config.yaml
d_model: 256
n_head: 4
activation: "swiglu"
norm: "rmsnorm"
rope_base: 10000.0
bias: "none"
lr_head: 0.00359
schedule: "wsd"
decay_fraction: 0.682
final_lr_fraction: 0.0
batch_tokens: [16384, 32768, 65536]
MLP neurons of a small language model. Each row is named by its layer, matrix (gate and up: input weights; down: output weights) and neuron, and shows model dimensions 16-143. Each number is 200 + 30 x the weight over its row's rms, rounded and kept within 0 to 999. A neuron's up and down rows have the sign that makes its largest values positive.
After each neuron's rows, "fires in" lists the words (lower case) most often at its 100 highest values on Wikipedia text that the model never trained on.

L10.gate354,234,175,225,208,189,203,133,186,193,167,197,181,128,200,191,240,237,218,236,155,226,227,224,200,237,156,173,196,221,171,211,218,156,182,196,172,197,194,220,192,101,194,192,175,232,215,210,208,173,190,240,160,150,208,238,165,175,244,211,209,148,248,157,201,117,183,174,190,215,193,158,227,198,173,201,182,164,217,228,199,184,177,133,178,190,246,190,215,183,188,222,185,219,195,243,173,216,223,221,184,185,213,223,168,159,196,185,202,230,180,192,169,168,223,159,225,195,203,229,248,250,241,206,196,212,178,237,218
L10.up354,226,196,254,169,183,208,187,163,196,152,216,210,202,187,160,219,212,196,224,147,239,227,195,225,191,182,224,216,204,206,185,154,197,201,203,167,200,236,180,174,129,156,185,222,209,203,148,220,158,150,230,199,169,247,215,124,211,217,172,214,207,176,172,170,195,193,226,175,188,209,175,205,197,163,260,187,207,229,191,186,202,196,209,217,161,204,139,205,221,208,228,208,179,203,242,182,158,218,199,202,204,197,199,188,206,169,160,275,192,242,177,195,192,210,216,214,224,186,196,249,237,258,142,206,204,187,207,212
L10.down354,232,179,187,232,134,216,197,182,142,241,194,260,182,213,234,224,237,177,220,192,177,227,161,262,197,217,162,207,204,213,206,225,212,194,189,171,202,197,187,212,213,253,148,200,221,219,194,194,203,159,188,209,202,162,202,220,133,198,242,230,198,186,192,189,218,274,180,194,193,210,221,202,177,222,216,235,177,202,188,213,230,162,175,159,217,136,195,195,206,162,262,249,208,193,181,241,201,183,217,192,192,178,223,159,202,210,229,182,235,173,204,203,211,202,188,227,191,172,206,154,224,184,229,198,173,168,235,175
fires in: "the"

L7.gate327,219,193,183,183,217,184,215,210,191,193,194,169,183,208,176,151,219,199,198,252,181,199,180,244,193,166,166,195,215,200,190,165,216,219,192,168,230,171,175,174,195,229,174,206,175,228,212,220,208,175,270,250,172,205,146,188,201,187,203,151,160,232,124,208,216,160,204,213,180,239,133,220,214,194,210,246,239,232,204,164,209,195,186,210,200,232,148,186,192,212,207,226,229,195,174,219,222,240,213,183,196,184,220,153,195,157,140,223,186,184,147,169,156,164,225,249,259,263,211,208,183,210,168,242,196,208,168,192
L7.up327,189,200,185,221,171,185,219,173,203,152,187,205,247,197,218,261,176,215,150,213,199,207,167,183,169,183,240,233,152,164,223,237,233,217,241,243,214,193,230,168,202,224,162,191,185,210,206,216,226,184,222,189,188,167,205,223,234,267,209,189,167,258,202,156,200,124,184,148,206,215,194,229,230,181,138,209,213,257,174,160,223,188,208,161,168,152,153,215,164,214,216,190,184,143,203,244,169,200,183,207,186,284,129,183,269,212,193,173,163,274,229,208,209,166,205,202,205,193,194,196,223,162,198,187,216,195,197,209
L7.down327,274,207,180,149,204,198,191,201,195,237,151,237,202,166,259,226,204,167,137,181,218,224,196,181,187,182,190,195,203,214,201,258,199,184,197,230,231,188,196,244,222,209,182,224,159,211,181,147,152,220,194,204,243,167,182,205,130,211,138,214,207,189,198,219,142,235,212,225,195,203,210,201,184,238,196,200,219,185,169,282,193,211,184,178,199,191,196,178,147,199,201,254,227,205,187,203,203,220,220,177,242,175,272,200,210,164,249,210,211,215,250,230,208,227,221,228,241,222,226,170,245,187,180,217,196,230,184,239
fires in: "at", "attended", "from", "the", "of"

L7.gate216,222,196,227,221,239,165,232,141,242,181,236,183,234,222,201,181,139,168,242,181,247,207,233,148,203,169,214,155,196,192,190,199,188,203,212,163,210,213,205,178,218,167,221,242,201,214,225,162,121,180,225,156,186,151,171,214,236,167,179,178,166,197,261,164,171,203,246,173,194,221,187,167,209,148,209,180,246,185,208,224,235,223,227,177,255,223,192,203,209,225,225,233,204,198,178,181,197,218,193,238,233,223,177,210,223,155,159,290,225,149,166,207,175,203,172,171,187,196,213,175,237,233,213,238,252,136,184,226
L7.up216,246,198,217,205,159,193,206,244,189,210,229,197,247,191,193,186,209,217,181,162,194,174,172,208,275,211,214,120,211,210,210,221,234,193,191,211,223,216,214,234,249,169,263,199,180,174,205,176,172,232,174,200,264,201,197,219,208,187,100,215,247,254,223,208,213,213,219,191,181,198,185,187,185,251,161,225,180,215,195,156,220,249,242,216,251,185,226,250,198,237,222,236,214,172,167,206,182,175,168,231,185,178,162,164,127,218,210,171,194,179,158,160,210,212,194,181,195,212,238,209,181,173,174,173,123,172,196,179
L7.down216,185,182,231,233,151,159,230,176,212,176,258,202,170,139,186,209,177,200,183,177,200,183,228,187,173,171,232,136,152,239,195,229,195,188,219,181,207,222,159,213,223,237,135,233,143,206,204,152,192,206,185,162,181,177,220,248,201,177,183,204,234,188,183,229,220,191,186,165,196,206,180,183,184,176,200,194,176,223,234,206,234,253,253,243,198,186,216,210,259,246,167,225,251,238,196,213,163,232,199,237,198,219,165,193,199,187,111,205,203,171,173,160,159,215,179,172,160,221,185,234,188,205,231,238,219,106,218,218
fires in: "would", "to", "not", "will", "may", "t"

L7.gate561,233,145,236,206,230,213,214,260,164,185,170,193,200,175,184,247,194,201,175,212,214,200,228,182,171,231,223,111,251,170,170,219,177,224,202,215,232,232,267,178,141,145,236,263,210,167,195,216,195,202,249,174,205,199,195,204,235,164,241,212,226,259,236,202,213,244,197,216,250,162,178,208,149,197,230,167,195,226,210,170,213,165,171,201,266,173,248,202,228,186,189,176,184,158,217,234,279,251,139,190,231,205,177,217,172,188,240,186,230,192,244,184,199,171,225,203,211,208,212,155,162,222,249,210,176,242,177,197
L7.up561,194,174,231,215,229,238,194,226,185,203,199,208,153,168,180,233,186,241,166,150,189,194,181,173,185,205,244,182,184,176,212,265,198,225,182,206,210,210,197,160,211,167,178,248,161,206,211,221,207,186,212,236,204,160,204,207,209,157,205,230,236,270,233,192,192,275,198,178,222,206,148,194,232,201,166,218,209,218,238,180,179,159,202,260,211,194,195,218,197,217,201,220,160,183,212,174,256,220,173,181,184,237,232,213,211,238,220,166,211,213,181,217,203,197,216,213,219,167,228,169,203,240,169,236,151,250,225,116
L7.down561,215,136,219,180,263,164,211,240,184,139,160,212,195,231,220,230,151,157,161,211,226,189,184,202,234,193,180,202,260,208,172,136,177,200,231,177,286,222,218,235,145,183,238,240,191,207,225,215,207,217,227,183,172,178,140,223,196,207,228,168,228,204,171,202,235,238,188,206,256,172,210,227,137,199,233,213,199,222,186,188,206,163,181,243,242,187,253,216,232,134,210,190,222,153,213,195,203,243,138,132,215,204,193,205,209,230,194,192,226,208,209,222,197,178,225,186,167,227,216,218,165,240,225,227,188,218,173,191
fires in: "was", "has", "is", "were", "would"

L10.gate488,212,191,216,212,240,211,215,195,246,177,194,175,231,207,197,252,256,191,182,189,177,207,188,221,223,232,275,178,276,218,160,180,184,229,190,174,205,197,244,174,110,205,204,214,204,181,242,242,230,173,190,165,271,107,236,199,182,212,238,185,154,225,215,215,180,232,198,219,190,183,181,215,208,174,228,192,163,254,257,191,180,201,206,279,224,208,202,132,175,182,236,243,233,195,205,215,169,233,177,206,225,190,133,163,183,255,134,220,190,175,185,201,178,155,166,164,189,141,231,199,158,211,155,198,185,185,227,229
L10.up488,243,169,165,212,173,172,195,220,193,172,202,123,198,207,155,128,188,207,172,149,186,205,261,183,245,158,195,208,239,216,181,193,186,222,265,188,233,171,225,203,180,133,236,205,190,227,201,217,181,214,208,197,172,159,228,229,191,176,163,212,261,249,173,231,224,258,211,219,203,212,174,202,198,186,189,222,255,169,193,195,164,213,238,196,217,180,270,214,204,178,186,231,190,211,253,230,210,189,159,214,203,145,207,224,232,174,201,169,213,247,166,210,177,240,182,214,224,210,199,237,180,209,212,218,157,202,209,193
L10.down488,186,214,192,200,163,182,184,260,160,189,209,145,231,199,253,234,205,172,240,193,205,162,190,181,253,184,226,174,153,258,170,199,207,222,225,211,201,256,170,233,236,216,240,232,146,185,177,227,174,182,199,219,230,165,161,199,268,198,204,177,270,281,179,242,209,218,187,219,235,253,164,195,202,198,196,239,184,199,169,159,200,183,252,240,204,205,199,200,162,192,251,153,155,195,212,203,220,230,195,199,190,191,172,173,184,211,166,141,216,157,206,246,238,185,172,238,210,215,261,210,177,151,167,206,190,238,194,190
fires in: "was", "has", "had", "a", "did"

L7.gate641,173,221,203,183,244,210,167,253,190,165,174,155,176,187,228,206,177,182,219,229,245,244,148,289,242,210,200,169,199,175,198,165,217,245,190,196,161,210,188,182,219,221,170,171,243,205,198,180,193,113,239,253,202,162,197,187,125,166,171,164,187,177,213,189,209,197,178,223,238,162,235,232,165,215,214,174,201,208,185,219,195,189,265,191,181,203,174,190,169,224,202,199,257,185,217,196,208,159,219,182,162,248,142,161,188,185,162,190,175,193,175,219,211,181,229,218,199,180,197,163,204,185,188,195,248,161,214,215
L7.up641,233,206,184,240,205,232,177,182,216,165,195,202,221,192,188,204,211,183,240,165,209,175,155,227,173,214,229,154,233,198,201,209,186,211,264,192,172,240,206,186,159,193,155,185,220,229,177,204,165,187,255,261,195,158,205,148,182,194,190,159,240,143,223,250,195,150,163,213,183,196,192,219,195,209,162,210,162,237,176,199,234,119,197,218,211,260,226,224,216,213,181,191,211,155,191,225,213,177,241,185,206,293,156,216,158,230,206,231,186,192,181,215,170,173,189,218,168,175,212,207,239,161,178,174,207,198,233,169
L7.down641,228,242,230,158,205,200,184,192,239,191,163,245,205,231,162,186,230,241,202,164,202,203,169,261,222,179,206,207,179,237,239,199,188,190,220,222,216,227,158,238,235,187,151,164,214,221,200,159,161,155,184,212,197,194,200,201,193,198,188,164,180,209,251,215,219,195,219,175,183,190,234,262,119,279,203,222,225,209,246,188,195,171,147,222,187,246,172,224,179,212,226,209,213,192,175,241,224,195,236,212,236,222,185,186,204,235,131,235,151,179,197,198,181,227,161,212,188,148,208,176,206,195,240,156,218,221,223,178
fires in: "that", "the", "per", "each"

L9.gate508,193,159,248,231,185,131,190,245,227,172,189,232,258,158,170,223,257,204,213,180,145,188,247,177,127,168,215,207,176,159,211,175,149,233,190,184,277,235,162,179,195,183,281,264,219,205,220,207,231,216,202,199,213,214,232,155,199,224,221,128,126,225,239,223,212,236,179,181,216,195,223,194,186,233,235,170,169,253,178,233,178,226,242,231,248,161,190,213,193,211,200,167,170,224,200,212,181,200,222,193,186,206,192,185,200,166,193,253,193,140,197,175,199,232,237,174,191,258,170,235,168,174,189,177,243,242,220,231
L9.up508,183,189,183,98,245,156,171,181,195,223,187,200,192,174,225,253,257,150,185,187,214,231,204,172,150,160,246,193,195,193,258,213,219,216,203,243,166,202,206,204,231,159,171,228,143,202,198,187,208,168,131,160,166,202,140,204,178,171,228,184,193,249,226,169,198,206,227,227,192,193,177,195,183,176,224,211,245,247,213,194,197,167,184,226,221,263,226,145,200,166,185,218,213,179,178,166,209,186,152,159,167,182,210,170,188,223,262,147,195,173,243,202,241,221,217,210,140,239,252,218,179,171,221,177,160,230,190,211
L9.down508,226,238,189,182,223,259,233,193,182,149,210,196,225,226,188,181,168,152,235,174,179,238,228,192,214,221,204,241,230,161,214,187,177,225,207,232,223,242,196,173,195,212,218,209,191,202,213,217,264,159,190,141,255,203,198,132,171,208,204,179,150,162,229,214,162,213,218,265,199,206,184,229,184,183,182,235,187,190,243,165,200,146,199,200,201,185,204,184,201,130,206,250,146,206,199,139,209,232,156,166,188,228,182,196,221,241,111,221,151,147,214,170,214,150,183,186,230,149,251,186,178,178,168,205,192,218,179,169
fires in: "as", "was", "is"

L4.gate99,203,192,247,211,181,139,222,158,242,198,218,218,227,143,184,222,183,153,186,174,216,169,198,183,226,259,237,192,197,162,173,202,204,179,150,188,211,165,183,181,164,217,214,179,165,240,196,198,168,156,189,154,191,204,187,206,211,184,107,216,229,211,200,186,174,196,212,169,219,200,251,206,174,225,225,206,181,230,197,178,211,203,255,187,240,271,195,230,262,223,204,201,189,185,175,167,170,173,192,203,155,198,183,226,180,238,234,202,221,189,190,179,213,170,221,145,203,148,168,191,239,143,191,201,269,210,215,221
L4.up99,200,180,210,195,150,161,241,185,215,176,213,180,217,182,170,222,189,202,187,186,163,234,224,187,184,186,242,190,227,196,181,168,203,231,173,184,202,209,194,182,198,194,225,223,176,234,188,169,221,211,157,170,204,226,163,198,247,222,141,212,188,190,149,238,195,187,239,236,241,220,218,209,185,222,245,244,218,175,181,217,198,197,216,214,168,252,188,206,233,229,228,222,216,216,205,204,176,165,200,220,214,200,140,194,167,251,209,163,202,206,175,188,184,108,216,145,127,210,178,196,199,137,168,244,201,184,199,175
L4.down99,167,194,190,147,170,173,216,194,223,129,235,199,231,199,144,189,206,266,183,203,183,193,196,221,189,209,264,159,226,197,214,220,175,205,145,177,198,195,143,168,189,191,175,194,202,247,161,192,203,193,207,177,221,161,200,166,238,147,200,204,240,243,170,238,193,218,262,224,233,215,179,186,164,215,246,170,186,236,213,253,234,171,184,174,214,291,164,171,211,184,168,223,254,159,217,225,198,193,196,219,184,183,204,244,188,240,238,208,226,193,220,206,192,182,217,154,214,161,188,197,206,222,118,197,248,204,230,112
fires in: "to", "may", "can", "would", "must"